Part of a small language model's weights: width 160, 2 heads of 64 (1 for keys and values).
MLP neurons of a small language model. Each row is named by its layer, matrix (gate and up: input weights) and neuron, and shows model dimensions 64-159. Each number is 128 + 32 x the weight over its row's rms, rounded and kept within 0 to 255. Numbers have three digits each. A neuron's up and down rows have the sign that makes its largest values positive.
After each neuron's rows, "fires after" lists the tokens most often just before its 100 highest values on Wikipedia text that the model never trained on; "fires on" lists the tokens most often at its 100 highest values on Wikipedia text that the model never trained on. A number after a token or word is its count.

L9.gate392:146147142129141095136108134160162024112142083081172118140189106074150166070143120164096117122184078115153158117132119091060141148128104103119095080131182142102126058129059131200129140159115164126073139110163158080171111130103072098101118116131112076123170186107158107139138123173115147159
L9.up392:120077077130100121150085130120119135134115123136148112147119091141133133109145171055110178114139116126117134074148165118130071091188138106183112148133162182069198123114085076144094101113136109129155108096135123150118125128149155086184078070107163162032144145165126149190096136172135135086
fires after: "." 32, "=" 23
fires on: "\"" 38, "." 26, "\n" 23, "”" 6, "\n\n" 5

L2.gate412:142151168079086119124085161149148140151146179133095163069073090144141156158106134163128145135131124141122163133119141143146122158104089127130217134100085124111124130122091148104150130162146074106158106168061141116076102178148110107083117140143180122164105095079107109108061110133066141119
L2.up412:071125170067075131132130184107096061113083137133116096115168154150135124136150143158116133110142207160152155118069167086123135112190120126190083132211147191122164095111112146079183129141098089104117145116154086042122157142110169136135130152096130157113123113056128128137116199113118110122
fires after: "|" 46, "-" 40, "\n\n" 6, "\n" 6
fires on: "-" 100

L6.gate159:132134121150141135127121101124178120157119138065173121077177051092160088186106158132093139110152195072096134146148103125143076107127137110132059164165133161076142137113128171117190160128069149160123100128130098047132116187110092135188130121124126110102172135113134128179119130171126071172
L6.up159:188151107134097141079081124096129178074160126145184088106095133093061095155111126109132188133147141135138119113157083099192169086135106116143148131128151117112098099124184193113126158120162113145125149187114084138093141094137086068074133108111089070161151159127075150096148165120141152131
fires after: " the" 62, " The" 14, "The" 6, "s" 6
fires on: " first" 30, " most" 9, " top" 7, " last" 7

L4.gate191:161091183178108134151078110134134134156147128118112191108169148068075111152178142136113105124164163123083175149133096098147145123146144142119123137100109157194112178101121207166103146085082086148151134078140155138105064118104167125035092171126177136165169129167121123150185104163109110188
L4.up191:120143151205171144146131140132111103145155165226152118103097142132122166086186121138112123132150178138067148075157128063155139115156118106140087132101138077133147173087115097150132169162129094127174147118104133129112129141110102161161106114162161190135182172174076125092125099122101141101
fires after: "\n" 54, "\n\n" 42, "=" 4
fires on: "|" 91, "-" 5, "=" 4

L6.gate405:155142164180132095131121165158171101200163151115148181113078094100176128110129134179108082103115121131077144129134075124194161150083167144135176081109150158173142116194118115151057161137119165127108147121093129064130148148110150137164129121090101116101197191172140119186114118142162117150
L6.up405:139090156149138187238161158111136097133136148155071129139095127135075226111062159156133155106138205084129139111116139122140093133182125156154135137087104130092155096140079142128125151107070154154122174083118081104135191155103183117155112111165091093163170139127106131173120098080091114136
fires after: "\n" 37, "." 22, ")" 9
fires on: "\n\n" 33, "|" 32, "." 20, " |" 7, "-" 5

L4.gate274:152125141154163173129119084133180120086140156128140105148147125113137144151105079150133153148129153120167130122147064056137120105129162140121154085133156124137090105141105042181137122126089105081086143059137111127125134155071135151193062153062153120163206085118143141130217100146087103126
L4.up274:164122125122144101082189110119095166121119115085098097176162100101176117131171045096160119142184143171106146168172097118073149065161170146050110161096139125151148101105152120128170133105146120086099119052076181125095126173135106130133113118174173082145178112080088150156136166160101122140
fires after: " |" 89, "|" 11
fires on: "\n" 100

L2.gate419:151138187149108146150141119124137084189135166227133132162152141119133140051164098116121123138159113173102086194144100124160104131110146115140132120183105079137087144130074096122141146094059143150136134140150137172114116126128141137165103108106174121119185190159068107166120099146042122031
L2.up419:146118161169131124109107108111102169139114154191140083153126111140139110122173185154093089128150062168117088134092112109089164072125152119080127167110098050064112104153112111106090097108155192173093141157176160167116113126151181097149065093151124068156208121164127113106193112158126114140
fires after: "\n" 21, " |" 19, ")" 11, ";" 4, "\"" 4, "." 4
fires on: "\n\n" 61, "-" 21, "\n " 8

L7.gate73:133092117139119093100137132124190099160102141149129092151140138099150151121101178109151101049165147065095170088089149193130107109132145110181112198097111135199158157133212122131171157159143111107138156118073130127095086160094140111131145130111090106107115129093137157107100095171133088126
L7.up73:135118039116216180100087168170160172137139142113116141155038116107116111142074144106110152131131122104167170096139159119093151079130101157096144111163103112138146121087173149110149178158106194154111149194174131173049096092160157091096143145106115126123155169128100144178165131101089101131
fires after: " the" 39, "M" 8, " The" 5, "′" 5, " Fa" 4, "s" 4
fires on: " first" 42, " next" 5, "c" 4, "ad" 4

L2.gate125:078092086119175113105166096096137199140113091105105123176170135173133166110106079147100116091178097088112157130094148106127144145112084089140119165185089087064176118131131185124176088057148121212158072165124112114120062087118133074161113100123126103065117127151174097095107173110188128126
L2.up125:089158095114088094141119130154117114175163151125104150133132096180128066122149178078142116091122099125131141131172091099129162183147213131131134122146142127163178120161083108128077089151125108119095120084186115119152130161128092185118101133119067123118156169096131131094132100172146112123
fires after: "=" 35, " =" 11, " career" 8, "\n\n" 6
fires on: "=" 70, " =" 30

L7.gate107:134164116155137133160072186125094130132113118128165116094053084122158129077096193105166060149184152100159085038150181082162107116164100190140162136083113124108115129126124121148126113153135205143153138142115125130189126083111136102117118119156110138118155097074159157166152101120114135148
L7.up107:099126164124158051155146161124113164187157106118093144065114120094110147096153156097139107190155125075095112096197097149162106113203111094149176161113135165090174134124090105134097092130160156099127118049099121074072097159115107130109093128094105136185204171124163115119117076079108150152
fires after: "." 46, ")" 7
fires on: "\n\n" 61, "." 35

L9.gate63:130194151121141157067104166151121189104136080097122197133073107125102095150100145140155147126178126116213068157127147101072156166099108165112124107135154158215140139089151153132131163108095099138122110157099096095064138105131135122138135090121169080169185111087121168111142104168111099126
L9.up63:122154162173137168078175099062121081125145144096139142061187154173144123128151186149148191116119102137102186103170147101156150128054143176108175151130077156152171142132154098160102132189104137135155118126061133133105115102109101119098116129164176129158110094135130101175117089125115131091
fires after: "|" 37, " |" 29, "." 8
fires on: "\n" 51, " |" 4, " code" 4, " by" 4

L2.gate415:164132135078146108072138121104143109130173155084131081139158114149145090124161153190103084132136217112125175138159130108130099089047123146160175108103151082118091138084142123101113156143087132069115138111055135143108128134106169110095078138091139183210121156207153128182151071103077155158
L2.up415:184161106084127078100102132117108131099165105217074090159118148135066054103124109145100119146114184121155163105160083123134154184134160138134089089094119121100140167131139065121121100145075166164107191126144155132117144125135131126100116099158118160157159132164126154188157121095118126133
fires after: "\n" 100
fires on: "-" 100

L6.gate36:158165206112125044117056101138146115123177190153091133149143100094163110125103158132116090161091130150163170105042106091152174148150063121141087145213112157181102171184173116123104164180194137163157135125077155069078135135129191145091126090142112131052077088133077146137074115184161143122
L6.up36:079119185140124127143099072111154112115147174074086105101153147218153102191121151166081093140157164100160150167142162128102140110084120065164132104148113049087113130155115144121076153184086111149128094129168137109130133135149118141133133086089110099074160106122114146180102166128155052186
fires after: "-" 89, "\n\n" 4
fires on: "-" 94

L9.gate265:096132076119109170101087159099147159089123124135149164159187077132131116188183131076098162136112119153162129091115141041105104101152172146041166099127138098142147111175111112113135136108107117115149085123151161058129133101164109094180097187152184165149111115115091156129147115137088095099
L9.up265:121085150091060128099105161087127121081202066090162124136153124085155159141147118137144115111109146075130099110141123181175157091128178164138180123092101164136185084117117185113159153101133162122144136125139123149079106105119120086108109094125191160072192093153085145114131093149099180112
fires after: " |" 70, "|" 6
fires on: " 0" 57, "." 8, " Goals" 7, " L" 4, "sq" 4

L9.gate193:143102131122137145143103164064156143151163156101131177119143158168126106085097096137170108165182139127147147157169175170101207215168161070101148110126170134141178138089063111158135124155187097122163083091125107068143136134090106159140124104096135097209130116094151126109092097152102111115
L9.up193:123183172102143129205140162098117160146128154165070149144130149121117100152105126125124112198175089117118151128097117144080123109153138162096127143104107126187127106080076112146126147128075143130160037089161171150151136099222095146099106122125113146158094132109129090171113095128096108089
fires after: "s" 14, "\n" 14, "=" 14, ")" 6, "les" 5
fires on: "=" 91, " =" 7

L7.gate307:104134102169131107103083116107126075151139102153138168086099128115148188083146143109176128167077137172117126137118139128175117158132112137148129148085104163141141156144168078167066129112152199105151162186092120063165148148126098140147075115155101097100170127108118115118128131087149141110
L7.up307:110121184159161089109103154156164183177178138129090085076117135139118106083122135142060126116140186095155114077100143157129165101134122085152117108100094154096142133162086084101092158114172152120132140102101161100093135112108155117109113078111075177118177109128122130187097088091070102202
fires after: "." 36, "\n\n" 17, ")" 11, " |" 9
fires on: "\n\n" 77, "=" 18

L9.gate31:155149099145186099159119097101101120113133169128187199146151144061139153180094144100168137107139191125134123167159091109048106125143139163173082163097147157084120170174167141136136134136086146121094116147109103094061108126154144140167111176152095167150145153181137124134121093168153148135
L9.up31:124152096087143137156128132127134122150120165096135148106109152115135121148063118110108225118146102107174165098132121069131141097139165131102143132095124135219155032141094136124118121127143139084053125088188119093108111164214135189151108111163111128171145156155150104066087151177131113104
fires after: "=" 27, " =" 19, "." 11, " Area" 5
fires on: "=" 46, " =" 19, " code" 11, " She" 9

L4.gate382:102108150136112124089159113125118130167190158156153105134103119205140121094161066147082103143152125151163133160152128161148156135144146138136140111105138132085096127148110053113134122102092114074072103145082169121193125193109137070153184101083149132198174143076123166136190111131127104175
L4.up382:140131161061083180134167173092215078117147105160162105077185141140167150103161135135109133111164125149125049178105112134169087097098168169124183073134131155121141053113112089161148159156092107109166186140157111123130132083090125116130075106142110072154141098080085141123133086139110151128
fires after: " |" 68, "|" 31
fires on: "\n" 71, "\n\n" 29

L4.gate8:167116168067171139117156143117117144152137117152113135087131115111143057121108181168135110083163185154111115135110096111078075126171143091166153077102134105115131103120148140125088125123127139110126175130065174201147138111138162185078110068092132151178125168120130113168142105089099159160
L4.up8:079146140076127109143171078144125140086198092090129159129147085166137098145132138116053128154124109096145114195107082125130142097148146126154122084126176105092104104108134134097141130117141125151124128162053137173150133162127118138134218101157150136099149123119094108088188181085106158129
fires after: "\n" 94
fires on: "-" 94

L9.gate247:131154151125212129089127162072091122129118139144087158137143103146189099121146158179161104149195112107106154168176166108163112172173098129109175093110105122128110150066109103148069160134174139132181078148125127135118179125111087129136109170114114138149164094096100185126069132162168152124
L9.up247:080097188131160144164079088096097104102092166097105142119133119109166126154114080154072132149107117141116101140146134146125130166200096104157162103144103101106129185148198134146140083141074075129167062139102149120129106131157079135106144148089116078134124108103119093064103100132144095130
fires after: "|" 22, ")" 17, "\n" 10, " Democratic" 4, "-" 4
fires on: " is" 18, " =" 18, " hold" 11, " 9" 5, " 10" 4, " 16" 4

L4.gate63:160089143140120090165150119129096115176175175096126191087148138095131153174091098142076112103189142172108215122103092170102137137144123099144117117127134197151177103109108155129135090168140171141170082166153076123085169059131157155116079102105120120106132121138087101092057177103129176150
L4.up63:116165095117129143143120142079172141178100134112129146139119151130138101168162186184182110152157080153141115161136117148103153143100158141115123139147066088165156103162095081078059190139157119140138175160188133104126162122207111066131100135155107130149110069120125136129112086130105132089
fires after: " =" 34, "=" 15, "c" 10, "s" 5, " the" 5
fires on: "=" 74, "ript" 10, "—" 4

L9.gate215:104144116150140140097118123141128070151140204117097091119168165071183054118067144159104115116143067089104099149159075106145098120132132084196128032197136154118165141146065118149102134124128133115188147148145133126060145149131151130177088114078119115111179118140137116171104066130128138129
L9.up215:140167128180163101118026142144113108120132109118140161140171113110122111084082096153092111137143111081113144108134079118127149194140053157222128088183099141114115113100114139160141127138098123123149207099138149113107112136202126102096052145073094117146138123115148129122150092163148130132
fires after: "|" 48, "-" 28, "\n" 18
fires on: "-" 58, "|" 35

L6.gate231:144143143168163139154136119115148126199152127149132136058107138124097130067136137154159117123123172134079113050147126090164140132118072169146182088105156124087139116134099137116132146134185186152144144147122090064116149120132132141166063102143092117094178140119158136136120107037123147092
L6.up231:102117165153146165118114168087140064168137133114146147108141122096117176127065208166173122153153161093091147101091112085105151148139123143143143129106100181135126136130153074168076125128121206114159176148113081120116177124076121138136105089150094146106227113098114141165157152091178166146
fires after: "\n\n" 89, ")" 4
fires on: "=" 90, " |" 8